config = dict(
    hidden_act='geglu',
    norm_place='peri',
    init='trunc',
    doc_mask=True,
    max_steps=6260,
)
MLP neurons of a small language model. Each row is named by its layer, matrix (gate and up: input weights) and neuron, and shows model dimensions 112-207. Each number is 128 + 24 x the weight over its row's rms, rounded and kept within 0 to 255. Numbers have three digits each. A neuron's up and down rows have the sign that makes its largest values positive.
Before each neuron's rows, "fires on" lists the tokens most often at its 100 highest values on Wikipedia text that the model never trained on.

fires on: " were", " was", " are", "ached", " began", " have"
L4.gate593:109108168115138125116152099167102161108126154124127145112085125122103120142132158119126107152152120099116101113138171113133142131136162118132186143147132093126160151139105128148148124095135126125136157117142173158123131130123091136131081105164133162147121157122091148150135105125112144126
L4.up593:119110106126126129109123128145130121093118167128140137135155162087127126113135135126136070077167096141147095115148170163104116126171136144161142136139123108145131117106126135099151124126130128117134122126184145150155122119122133168128100108084145140157115095137168132107080120141157127107

fires on: ")\n", " |\n", "ing", "\n", ":", "–"
L5.gate729:102111105115142147147094135130068176095113159127157131166152133164139083091121122149109149149150133153117142104149147114139108083128120131131112132073160143126103160163119169142112106106149114155127111115120174114141113150134138133146160139111171148116155137113129152126110117141160130131
L5.up729:089129153104161120117157083091131102157112149093113159118124129138126154103159152152133148121106126133103084118098124133143151170116135134098146142163122152167091133140143130142121130085143145099144130109112145126118122099132158169108164146117146155133107132095084161202107141119129133149

fires on: " de", " ", " |", " then"
L5.gate540:071166139126074123089106101155119105119117121124147121108121118164116144120126135128099176148088126136116133123123162162123142132136123106140072128136125128134118124105082136117123157147124086128155166155093183114095131113114153160144140115135138113118133110117108129096142129140119128135
L5.up540:123144143125124073101121136122116135135128192156154136124105131127118105094160122111168139120118127113086117143105112201140130134137142132130110125083100118112125157156108132123132161155131156098112121156118156098107145091114128151141123158168107143141107111072168108142142143094138147114

fires on: " and", "b", " |", "5", "m", "+"
L4.gate8:075089148124125124109106135154137118173131127145146104148088152137071137150124126143126177125079094111185140118098133168115125138096122132132106117163117091145132118138175180151162144147088107129139176149117120087103142085122127108136102137185100119131113146173101101116127138105110139131
L4.up8:143115159095126137101104082079075137170092122155153158081123147059124146120130144155110108141112128145105121125131135142109140148132117132134106140148130132105135123109129165114120141119140134073124084100135121127171100093111120141158144139124188094111158120113144140150128120123116131146

fires on: ",", " |", "–", "ton", " ", " games"
L4.gate602:106095131141134140124118087150108089128146110150114128144139088141143114122153158106100136149153135143094127196155098120121058123116119139142155145123105122121137137099124157110146110170099142125144160144130123142139089085134146104106045134147144103118103139079157118123133142112097098116
L4.up602:158162098173152144058174100132123111118161138126110110099177160083157131142118120149105156110124132111144140159089101130103091133161115102141108113108110128122155150110093135127121124154127123133162138148139115108128142143152128087139098151174120138145178051079152107141155135149175137121

fires on: " |\n"
L4.gate466:112096125136167133127145136116147148114110119111131151169124090125102115132159140154133175176139095132146150127104147122165135157139139112103141108077104139103108151104134129157138185127069080125129151173111122107144136109129139144135131134159112108133119170105078150169150117137139161165
L4.up466:116169110123122110093127075067135143067135159100120135136079131122173150128126110137149166115095160138126119164111143120155112122105100152118118155155145102156146150093146135103120131161095137141099141093165136102117108137109124130112140155114118113117148165132111144148110163161125103081

fires on: ":", "}", "ter", ".S", " some", " about"
L2.gate713:125153104121146123077144143126150092146117087141128146136065107140075149120173106118090153146130116162153097125126161139140112165128099145171117131128173144129122124114144154113104146092119133144099069130102111107136127137169132133147097133108127107149084072123112106140145146103155165115
L2.up713:131108137133130126091158153129098147122128137117106145149110125113106129129152131136097110151143088194150135125127106112130171128141134122134101118149179122130142114110122161157104119086127169160107074146154108127125148133198132107117093145120116140120133090107126163154129123095124151116

fires on: " has", " had", " have"
L4.gate287:118094122108152129113169119150110132142159129148151109157108127102096100158109130142094109132090115159159124146090177100148181154131189095109147167169169166137148153139138115109114163147104137145106133105113139147125115106146145170134133125158139124080126106090144125145138085146157139170
L4.up287:155109123109118132125141163082158160119122161148143104164148148134146116119106114123137112085164135116151168120168121143125131094163155143111151137117137142132106115162149089170128126094105149144128139148151170119113151140125112100114168069147165169142129132122133125153092127104097129087

fires on: ",", ":", " by", " of", " |", "ra"
L4.gate49:124144113109094167107137124147171123143152163133111167121117117145102102103130167110107143125093152165170125102129131121157103142141157145144107122088143106106168086146108152123152143122082181110118153132079117128122125101081144193147169117138115127153138188136117150107129151133103151134
L4.up49:118140169128136136190126108058153139106118130144098110127070130139102113123145109080090156139115117143131120099111129118171160153131123122134158135107123149105145150126143124142112173115131132126118101137160156120187107144106125163156150145137109100135138158153086134113148103141125122120

fires on: " which", " they", " station", "re"
L4.gate505:114193103115162145139112131115173102068158114142120147140126143161103170151103149137127149142164129119165135111159127140095129169156108148170135092096080142164160127138160127152093133089129155136132159135100124155150116151151127117097116119130160158140132140145105110178168115119133113121
L4.up505:125108141151149149110103107119120108092131153127130145111093150126136170133148092135131162108179129096151117115157160188129121134192125132108119115123100135071105122115107132173116133146124098131178143174089143171161170144165060100115137149127118116104160130102112121146126104122124096122

fires on: " ", "1", " |", "7", " He", "6"
L2.gate231:133131155102065091103146089100134075121104129157135100150117131131126118120155111163149105144126127181139172143118144170149162136144160129152104143122125144117129156089157109134135119167131125140089132098139137133126156144162134106121135119074104144138118063117136101123116078104112109139
L2.up231:124138164128101144134136072159105104176155145169124142150119125139085154125126147108105137145141142121158106118083128135126126124108099129162124126135117136160135123130100108135085116174125117091115127088138098098107137143135144115132096114104148138143126097135131074133090111106119104109

fires on: "}", " Army", ".", "ing", " well"
L2.gate779:153105159166111100124135144145079098160117066120133120169142121123142132109122166109140151128148125138143097127128111154139104146124153137167128102160084119137136139117149161151132153166128176119116123129111178133127168120095146114146110107120126165168132089130102138118112139150117108129
L2.up779:097153120121159112117083151079100181141140195119116125141149142132121137144175121143096100133143148157124125129107160135136131175145142139098183150133130129084121094111128163147101168108146162153076132112099135113078131162143150138150164120147130116122156145128109112134094112141098127142

fires on: " |\n", ")\n", "e"
L5.gate149:111121124155158144126096122127149151150136115148123126139132078129167132106117123119117178166184141143135123163147119157168115137121117147121102112113106150148140161114147169097136155097136095067172136124066136122126125132141161105152152156113130164111108116106088148120124211125119111061
L5.up149:124102105131150112131133094151142146123120137114111112120128124155096109125173131121116143107106164127096078112122111129092126166108156150130082149138112105125132071162140180175129158141109147133138086115129164137090137116166094128162102162137148129153161124091060138161150121122119156158

fires on: ":", " le", "c", "|---|---|---|---", " |"
L4.gate269:114183113137129149094124132135176114175106122124107124136129116123088162144108159113114140132098144061126128144106088089156099121099079146153137152154156122156118138134106083133124093085137121143159121115124146125141119127126082132135142115130145070108136151148132121125143144134104069161
L4.up269:105116106108143169157124113137126150102149117166117112121157140161123109103095136108105133135114119119149139185079108115108165183115159131107074144117153123126114104126143120089148128112113108129117137097103149115134145131171143113111172080143092118170082129105111078145130151180169108115

fires on: " /", " km", ")\n", ")", " ft", " mi"
L4.gate642:119129156171144128130110140128112109128121112151105145121143122088098149108162125099105089131142139126131165131138149130201119136106133121161175142113175136098126138089188159085124142157115171114125138112146099122130113126104157127166115120123139134097183090097098125131138128094153151111
L4.up642:119077110129120151096111101125132126102185141122142142115138101107131150146153125078088129127164128118122113128140141133141129177120138130131117177118120126101164118083137153135103110122127143121119106088137130169137157109105110116156130141148144112160139107147116149151135169106072146121

fires on: " prov", ".", " ", " appro", " estab", " recogn"
L5.gate454:098108148083146078116099168080152163109113156140140134123137154122117110128131119118126155163136155155121204121123150127094148120149119082115119117127095132138135144096134110117129143101176156122113125110143117127161129090155076077141151134118102104133089148142137145134075149118125157162
L5.up454:112118144148136168120122168103130121121160130190131101135092175081100109130119140148123152142117143132106080108113169120141161094140124117169128079108115140133126142114129136103138120158155114100148155118129143131095123088110157133159160161112184148107110136162177152105107119131151148113

fires on: "er", ":", " |", ";"
L5.gate941:109142163126132161117133181160119108131091155114075160102101139139129100101146120097152138150139135125153111126054103120127191164094093121142131104135128115168153134153087081150149147134149105096086097138094128095155136134153122126120114139121126188094157157130111149112127180139127080139
L5.up941:104140104155131088122088132148118154151143153155170162171144135092136091160122142119100134146121108127128160115121133167155114096106097097107115158088145121135120158097140119130122145144074089139137126127116123133143128150146166106150113123085123156123131106153125122077129092130148116086

fires on: " States", "ia", "age", "ig", " Kingdom", "t"
L4.gate195:124122144136160135142082155158103101129119151117161177133144124136124124116122176147110123138127120113136114142136107155163183168137117112122142109170178140115151136084115106120103111157148167158140123104179104156108157179142166121151123099097111106118131098143133155161170144131139152104
L4.up195:081100134124147090142102175136104124136102126112133107125102139125131180118097144128110140109148170095130136103126158162104096141152144131134107100123175121133136149080130135127098128098100127112154182121127143129151142161119145143129138167099139129107122097122117143123140100093146127134

fires on: "),", "s", "ors", "%", "ers", "man"
L4.gate754:134097127103134127120100207098159094162090112128106116136160111137159092145161142133124146155114106116105126146132135133181095156161174137143097124108149117127121113148084138149118112115116151160133175174093163146125136151085120100138131145113067142101123129137146088132122180144156114132
L4.up754:143137127127151113109183153131116092124137092121122114151116129115136123112158130133136115145095170097131123073127147111145151123097164163160151127132076102125129151120131107109092102130115136111124108158148188154123150107178159087148129130106131132139115131129146161127130199123181132167

fires on: " |", "202", " exp", " con", ":"
L5.gate79:111161115148118133134131115114058123136133097113142160158125109147154123153103126148144110096150106083138138120094141129168121114116114139117136128137116123136135115182148136120144121102136106146163114088193180125149113095110117171119099107115110147144110128133158112128175131141149136131
L5.up79:155159132076126149118137091126087141107163136190123110138167192124142126123176065144112079104127137117128123174136135070125137114096131139086096127119106092126124101124130104119133115115112103075156149147086160079168130127111161130127089108141138107132081107095101087130107124160131090120

fires on: " (", "′", "\n\n", " =\n\n"
L4.gate759:079168148132158163133090234162143100116096168101121114169151148166142134103173137124116140124116144096173113138146123126109146131092118125155106141135156117122141119122134137137149133137136164105103132116113126178159130120135138136151145138083146153115150151104150086082137105102090148136
L4.up759:121141160124128130086077152161119121093071096100122100146126144132120167100115108131128137110087106132140116161120127142094150158108138130152143157107144169128136103089157117126139105191142112097114113144111087117142126155168160135167121130144161148159110125135110096107092132126119136102

fires on: "ing", "ations", "ating", "43", "ions", "ines"
L2.gate709:126111148129121158172104144132129091169149120138149127124145084128109172123123096141102088100151094176132199140121115139102126119129139106116127150132067131102149139075116146175129061126090133151090161126138129105144156104140108134169101107119118183106169131115130144131103140113111118171
L2.up709:161103164098125142169138112106162162138120125120151137110096142131180194119114127160109153131140129159130129162127104134140142185162181155123127135136099106171107096076150137154136103128113142099123153145143133138161171119131140133140163163071109155156145102130137118132098115141145130159

fires on: " it", " se", " they", " we", " station"
L5.gate555:118126120103131126128144136105132136107135119092160108104094166129152113141127126143137128139121146126145109066142146157080181108104091108173142144079104140106159162106118101132124085131083106149125108102086141103150132133113131130075144121114118131143132139114139146129158138086152075128
L5.up555:166124128117100112154146124131128097139127129127131137090115191164103086153139151121109173091170161111147091145188147116125119144167131116092141146098113162101131105147117093147116162121124101129145147113125139120173154124154147082137135089138120106112178106104125135166135143121101119119

fires on: " ", " time", "che", " |", "og"
L2.gate606:107139143146100164119189118167128123122130124135088091111174073171152116084114142147092112150116171133128121167109182125135106154167109136129144137087150103130151128130105137122155127106132177091167092130114141140147150125138083106110117183121125069116123159111112121078103113137124100149
L2.up606:136119209136130115120145114150115109183126131162104097093132123145149122131133135155137139135155173136103136169142172126158090118148103144131126141107120152134113156135120159102092089187151131076167119120122146085130100136120087139125141154120171133148138098131160113129146189147108106153

fires on: "k", " such", "°E", "ile"
L2.gate408:155160128153137134131108154090099121092128113103147191147076146134117108148176139101121117140162096118081145114151117083129146134123137122123151179125141117104111132084109083170124153150124094101115135105157125062174132141093039087160129132166103116142115137131103107132140161147107112115
L2.up408:151119132163132125107118156136143135139118168101136155144111118117126147137158178128131184138124145133103121136102155110115146100089157150152149165167150145101077116131098092180123148153122091102144101132116134171160104140171122090136125158147072118147132144140102104138126131093157112130

fires on: " has", " with"
L2.gate941:162116124116124152112170122157112145130117175117104120116158133134137111117079174128121111130181123142123161122141156139139128144122150152116136116116137124122163131118128123131124161146115140128190122120133150126152130107165151148120132133122133119066141147145135146137099093161157133163
L2.up941:102148109137133136126128134064190123122043097109095125159122139121085156128130115121157171115094155170164171114144143125156184138150138126141154118101135099137131091104130122159102154116101143134121155171130154153085099116105163089107131071101090142162121119096070128119152139132155094140

fires on: " during", " before", ":", " until", " since"
L4.gate534:132141136144123166105119106132142089120102143117136181113112137121083127111114130156135108107126100132097137143110111106123106174114133150120147164149092153174137119091119188129148109125105100159117129154123147155131151139116138142178149111175140111156107128148129125146110104155183116151
L4.up534:109162129152122119119165099133121120094114114119169111115103093137121131087107108147099107096119133112119132112103075104139123140114131132127106142128155098131113129120138104124154078124114128096131092121148091103144067115132149095116114078155153158103118125136144097175124135150143113104

fires on: " |", "id", ":", "8", "6", "0"
L5.gate530:113100133157104130117111109116151085140158133081126154089070141109130122088124153098107095146128145131132106116132114170149219155134116155113123120085107124085122103143099115123138110147103142148128129110144114116137099110154143119108145145144114109140167099166131097169137107123200090128
L5.up530:136121139140143097091138135150141116129114116117123128152112148056094078091108146107147159124157142069160077132179140105133100117111081116115102154111145105133103106123127121150090158136116129153124122127186136165085123160145132122142152138096128148139144133155135097122137105143138097098

fires on: " M", " I", "t"
L5.gate140:103096148124151141156132129109105119083098165139125088127210124117101108117128138127121096146133126093117154116131128160144101143099112121190108105143140121190135127106140104176119163112170123129126120134146154119169139144105127127143100162100126107154082139129114104147123113102114153161
L5.up140:108140144166115150164125096076146099140124111155120124156073138136128115154124153129101191150173126106156168114114143119105115074127109195170118152120162163131163120159109082093111152134137106140153112148113168110139142094149173162163152167133136150132153116182139106142126145111109121111

fires on: " res", " Res", " pres", " ev", "t", "res"
L4.gate562:099115135111109138143101101107063130103099132129183159165134120099122144146138159143099132110129132149132112163102115130130110153088110122114152128149146131135142124124153116137143143119109118132120160107133131146158140087126141161167169127125122125139140114114120154141127138155115128136
L4.up562:164113132149141182159089102136136135155108078120112167145107156139076148136155153150120168108120124134068140127120113083136117132149185134157110148163136104145155096155106101120132177112131068114149118071120154088134126123162142139142094124126129113151122128170147122141130109116103116109

fires on: " |\n", " (", " rec", " fre", "==", " sec"
L4.gate529:143148182125134119177153145140125149116132115094154102129120125136172089084124137170108139111137092132127153152091120134138138150102148134142148121138151134117096147139128121130111142149153076079092152166116160123119104149075110155145133142105098127095130147104084156112111153127079145110
L4.up529:158129121122115081168088103152112108137145099135128118103123117154134112093144124145134100132084112089103108148122130106152087153117143148100165172150145156145162129110107127104105143207136140118124171122131135111155129096125132126110154158119141097136146132090133151143127121115131056099

fires on: " Hol", " Mil", " Che", " Sy", " Sch", " Cath"
L4.gate830:139099112102168120134071124118124128091147144117127136130116094108114121144157131125166085136112151080131153145125128131096127129069153125113116117131134148158121126103136119127126115154129132127120099107107070139117111146156081165128146137108143159090118143128154120157168130167143098166
L4.up830:136147092120112080139101103105184095116163130130121119114146128141093141141157118121086161120124164135122124104143171131126122127116121129117177165108128128110104144161134125117114109151113137116155135102129109122174086155126116153099129139119151162137124089126136124136125149139120106132

fires on: ":"
L2.gate711:143124161105122133116119137139116138143115138110098170141115104159163118109127146149143143160097141137149140135150090146150155144141147148089158131125130157131101102143171160163141155102109154185120136141092103112120145131165186136116152103112133074154122131155138114149082170136148114119
L2.up711:113160110160141127098155079112103115108148130103119063096123121118115123146111126122096129121155090118141122142115125105133116119122110116144136146099136116159114198140107142127135132117136157150103129172156098143130120124155120147111158090152124108115144094102143129114124097085128101150

fires on: "\n\n", "otes", ")\n\n", "bum", " |", " ("
L5.gate463:172163138104128118133117125131140096119151170174143100137182152135143120104118138131133133144099127143123113151123112175167112090090101137105087150101118124112135136135127119146141135102112111128099126095094147110135148174182149089157100153143100113116175125142130124073117123130109136147
L5.up463:133149153103087104110094141117090087118162131126135115146140124078104100109150152143107149140125106107127100159117107159083145095159132131153114171117136134154107101108141144152129101160156144104170107124149123084120098146160131160105128099080135085131143145129168163117100165133110176122

fires on: "k", " K", "ious", "ic", " wh", " Sk"
L2.gate725:124124176171100120110115139128100142148158126198096130116145129109131125124136137112133147111136153190149134164079115140143165164169132139146138127142144164114147144161129132117128096157072137091133115138151106134131119113177130116086130123098153106161123102116143111115115118094133128134
L2.up725:127158183206104124141116123137098134129138136099138113126118103091102110127133101143099143099138141136083119100082105137126096139097167096139144149157108126168115137150166159149083118137152093143122116138151166148151161107122123133136122161113129135144158114164057085132123175138157142115

fires on: " but", " and", " who", " that"
L5.gate197:115136106140113121101119172132107108108134114143150099135103107159152143115142124158113116145118097141168164159149115134144124115121120152159111137128096091121144145127147089155146134128122150158166130157150118159088143133129161162110120119127087149108145101165110135133123165157122188152
L5.up197:152104117146124128120102104135084098135130092128115110134118105142108131103119104151105162120102099122085113162080128105100151128122145192087133119094114156132091113118087114165149116122119097147157115120162137162150121119139106135081145138122139149095143142130109114105162144165145153138

fires on: " |", ";"
L4.gate121:083131137142122168159130158118162146148118148122148171140141147170143128129136163154134166141136142142151148125113132148127135097129105091108132139131163119141166114134112173139120142084153104101132162152127145150091123120107101081152105116137126103123112093181101103153158142111116154117
L4.up121:099109153152127097126093113121138091126151153181156198160142162118142116130151101170116089146150116144095160119135157133126116092103129124089095122099122131087127176107145102086124073124148116069147128102113122092139104135131126181129130147120191116148118079106156126137175118130121144108

fires on: " m", " con", " em", " M", " develop", " Olymp"
L5.gate983:120136108179135145061154123110125090149090151145113174160140119177084127102175126115144165152181120107103150155130155148133119117121132124108104127134070058154106161098153123120139115129169118114148107117136168132154165111144118113138130145145109141168127111138127120106091154115108105117
L5.up983:129089122175136123188118072125147114066106131146130113142111127149125123153165134095098138086133130151074127146121155100156110123149157145186112143103109134113128125115125092105115117116183135118156138138145155117122150102149106119117147169119155097160123122080168116138149144118099050133

fires on: "otes", " medal", "as", "+", "an"
L2.gate452:112100124130141094144154140140141104169163134148126118151097141137139152128131134112112136128124127100161117121083101121163116170097099095113073120161102119093121097095126136128122097149112113098114141142117153108141109130189146095093120130140124149108184145157144108151174132118141096131
L2.up452:122142110137166133153167107142116210131151131094158180143133119104103128189143139128078109135121107150122095124172130159137149122135112117113118107140125080122109143129101134133159138105157141141115151138193108133152127091128093145140101155102142142119135140116154163111141126160136151135

fires on: "\n", " who", " that", ")\n"
L4.gate99:139162128132085139129097162103111082117125100137133126163109145133133153062085109128095120151141175127143132159110146149134131113110125142106114126113121155152150131141134096137141151115121151138162105110084126097137138120131155127138095144141097091101127163172105158134112112130123132142
L4.up99:119163120138123129153084119115109112086121103111103110139079124093133116114110105146103126154145141166147118093119127141101131136149177081146059114114137148147117086160120124119096087127129139098155110099121151144135121151153119100142122111130154112133160168126076141097157143174140136146

fires on: "ement", "es", "ility", "ying", "areer"
L4.gate434:110115133157126120175114110101103120075126136128143089129146072137130106153150154112128132116147122126107107112171152117127119151077135136157153161113132123089113109077127126146109118126101145138110111160130134129131101162126090093109123138164108098138128115109143152146149147136156081101
L4.up434:159080143116130128148091139103129131135139141148085120124112154105145142125126171153112116106151114151059117161132098183145144138143163094138134129118093133132115101184170112115159116136128117155081134137126124147144133138146127129138142150057123091159110106128123144076133120081125118131

fires on: "un", " Olymp", " Cal", " com", "um", " West"
L2.gate8:105152115142118120172134077091127158100131184171178114140112137155138120152102160122107094096134118139151122109090129173102155132154137104120122111128136128143121078101130112116116165140144071086148141121110137131107161118166131126151150164113133141114145079151144115126112069131128106102
L2.up8:140128099110118103119137142146127110121138156094110131130126134104117109168106125120085143129139154125142123110116105096157073146145141167126143116113136116174148119186104162087065135093132127138124126111117136112130132099130141164120144109150130093115130127152136157198128143132143150099

fires on: ","
L2.gate180:130151135113144123131130138091097179113186114122178146130174098146119073119154173104112171148144125154141104117128150127157135121128157089165142132154152109143131123110083119165127124114103130139123136126097107133131116170139115104106094142118140137099120187099190129116119152142101127123
L2.up180:088114107162133134108133106138131157127124131134097147078105150091120091134114152093111161066090111127104125136177138142142169098168132144122157134127142125127126106117090115103125097105147151072163111137143151092119090161156079112154091140108183157112120111120143118167158126124085125118

fires on: " |\n", " |", " Man", "an", ":"
L4.gate152:068136160116120111143151128136132162160118179118159145150162102136100100110109147109148117103126156134097162123098112130167113082102121121122135157128125137118133103086079171189160138135151143139138125111146152117139141128131157129164155123128091105092143080137123120127133135137099111107
L4.up152:117131125103122138148125172140122091137138127142125186096115141170137107094182173098146091145124127077080111106117134129161119098154076092138173124092126125176127171129128141159117144141146155109137109126115096068129064134094136138145121127104168121162105112140150123132084137147112128092

fires on: ".", "′", " had", ":", "26"
L5.gate680:134139128142102169140146073154133179127150135100148145115120102141085123152120081125121116165126127130121139156163101165128143111125105132133130142134122111154143093111130116140149094103131124147092111158097140110132139090127152121132137101134099128088123127135142112136125185135136101099
L5.up680:120153098169160138133118148107115160106135170155092103142124136137109093150107123143115135149122151122155133150112153124085074081149102113148153129134118132142103162122101130125148150146175132116112073141128122164157174128173169107096152117128132140161147156116170123116137144099121155118

fires on: " |"
L2.gate411:140081133133145092118117170063098121127118113130128119142132147114108114130108122085166110146129156128144112167102136133158173087133120145119074099152127121107093144147135111154087098181175112123143150144101131094129124119149110139135099129104124122055103167104173158157094132162134119139
L2.up411:098132145155117103157153118139149123125160154107149141129123125076147160130152109132177146116077106098131063134123130176138115085109124149100153174128098124107158119118122113139095159089123102124151116115142098107096116168077106093106130125117148145103137144105128110130155148108104129136

fires on: " |", "2", "6", "5"
L4.gate60:122112155137137142204158129117090154149139130134125133142136131160122160134117124181120149141153088114110128096145125109096091162154133092161141146164093111143141084143087139109115097125127115132193157140120164124093145145149130105136181149113091136119164080101131162118122107126134161093
L4.up60:153163110182127106095105117151156118106127135138133155151121131169094110128135144130084143150158089163128150140138107158140105138131134141096097102090158123129065127143119089124103148143131152128093111127116109150135156152113110163111082055106175096095099145153112127115142147099117109126

fires on: " ", ";", ":"
L2.gate66:134073058122181146114130182106138145088108174113160125110139129111148128120139163128098078116153118163115131132119115116134124167129128116142101112140105133084140120134081128100161109151133133116113159183114130123101106129115134147170109129149092129157123154109135093085129112090134108119
L2.up66:102147098088158102132116171143143162177109130129149128181130123083117121121121109110107152130109125118130154128101128139130099121157113155136147172085142153065109086104149148130122129119109111104100146098147131154130125127159138109153129173114109133131115128126128095064098135160136149164

fires on: ".", " |"
L2.gate62:099136136108124154126191117130178089147125129120125127128102164105129119136171122139186128156149132131112133125132181128142172141121140123152144097068138135150092167139166104117150138092096132095127138096142118156193150091088124154159153125143125154089154099167134141117107162106105182144
L2.up62:119146130162155111141110131112141116167125162125111109129110135135093123152162175116135155147111128124139116109098162121148142105150100120116124135117120142105187143148124152104116139152124132132096063104138100112110153097090184104146152130124144144115107162143150128134130084092115153125

fires on: ":"
L2.gate215:143088178144169111118144150129140118149140140106112128132105109174131108131151157102125110114146088121103133143122200106156140113163148146140120132126129088119119139118113160099102143090148124146108115134146080101147164157120137143158118123106070057136093114144140159099102173145126146113
L2.up215:137102112119156133136153087148092117094127097107095127095124114106144129087096103134114133099115116125157135130127094178098102141109119131141101116073103128118117163107138181159111117130160145153093126147138142117071096182118154116125145128111142193171125105117134139114184146086139120120

fires on: " ", " Go", " Sm", "2", " /", " ("
L5.gate657:131175121127097116133132120132130152100137169128126147110168107112147084103116126130118151149146116133131136156105111167132135167114144113154159127111128110170175144135160104167091103121101102105127140108097115118114086113147102122129141145152122133128144135119132130106138122158140160152
L5.up657:095122074117109112132125118139150166095124143141099133155131151103128139148128103132122068139165148113091112140142132107130121084095101092096167144124150149151149157114133165091134133087163094145160123113121157151113100099147153108102162123117111130110096137171147161109170127134106150122

fires on: " ", " (", " Total", "ated"
L4.gate20:166143119118173119096111125125152136123152138125086166116108126142131182165125125114147187158097127128146155123141119132134145193114137131139119109097118114147142176107153130105132120097103153132167104101115114177128107119162098118132150134145136162127129158151137098101102136150133158104
L4.up20:094096114120124121131157133116118072116085129129152119120114078108149133134130168115109134097108122106111126105176153158153083154144118137140069112154119148118098146090147135131137088116109093133119140151182135125113124091177158125140100141136097122080128082155145139109077128129113142154

fires on: " |", " Stadium", " support", "ane", "urg", " services"
L2.gate648:144074137115159104130114155121110158089147116097100111186114116113162128128127127154139126150100170167114160108129108136111112125101140138107103122143101108087118131127121129136172136117146140140103120141146100083144120108098099148128083137152147138110165112108146102124103111117091113096
L2.up648:135148125133130118115148125107127124117098140136064100124132095098131111107164114124133149144081169138115119141124123138108147109105079119132150204106129160108183161119113137150136129101153149134144101129106124087140131132109158111114166112139109148134144141149104125150156121105156138104

fires on: " ab", " un", " s", " Un", " Ab", " ob"
L4.gate998:170177126120115129103134144134121134138165123134136143158156103142127135141108144122120126127192151126102107120084149115139116139157068124139085129128123125155151118143111123166162122119103141100148102118140115133133097104124131132132118191159108112107139118132104138102123181093111101134
L4.up998:114139134144102158151172105135119114120090129142094141156111121143095124111095133143118153137142146150106074116109102084140108163094112129133118169106119110100144133128077130121100122138116092069113106110109168131133099113163143116147130131126149122101113138142177130145153075096116130110

fires on: "%", " general", "ac", "ass", " Char"
L2.gate592:160100103132147150114145113113150113056119137108129138132102134135140139110108125103127152161109160156147140094065160114129179124128104176179146099126132142171107127133102140120155121110100117153133151131162107130118124126123155139133134131126128148082113107153130123135119116126114087161
L2.up592:128139136109105161127109158077142100096119131144126126093100129094153136115118157111105156092130099178120132119170137091116127105111125133144115119145128147137091116157112126129108163127152156095122139096145113089143138140124149121113156129158114189122126180142118066098103086175143128146

fires on: ","
L4.gate299:147137084126111149179140151099160136124117105127116137133137102125059147145134158128126161157160144083138094156102173126135153149146136138133158100061065103131163137189151123163113132146130103142123102110115157156136123153106105118114105119129144158148131145132157133085146162151140141115
L4.up299:081105154130124118121151076096142127150108174099112154121093134141122082117126131125132152143133104095170111096141122143143109110124116109110128118134121135096098153085120107136118059152109140058128138122079181102098133139115121152124155108141138190138171092106097081124108128130120152111

fires on: ":", "ric", "ief", "ren", "ial", "ert"
L4.gate377:099110117132107098130148171112121109137140142109134151131093101113129138112156083116138102160118144133147153147138128113120108122170155134133159163111140118125151093158140139135131139117127120186112135112125141116107127159143157172187133118128140117150124150081137081120094123154121152060
L4.up377:097096150118141120122154137149106110113168102114120137143090078139138148141126134139121153114104132125146128120170189097159134095156075110103130113124160084167106122154138154117147091115142121119120155122132123118104113107161129172112121158100078098106148101107148148148091128078126096090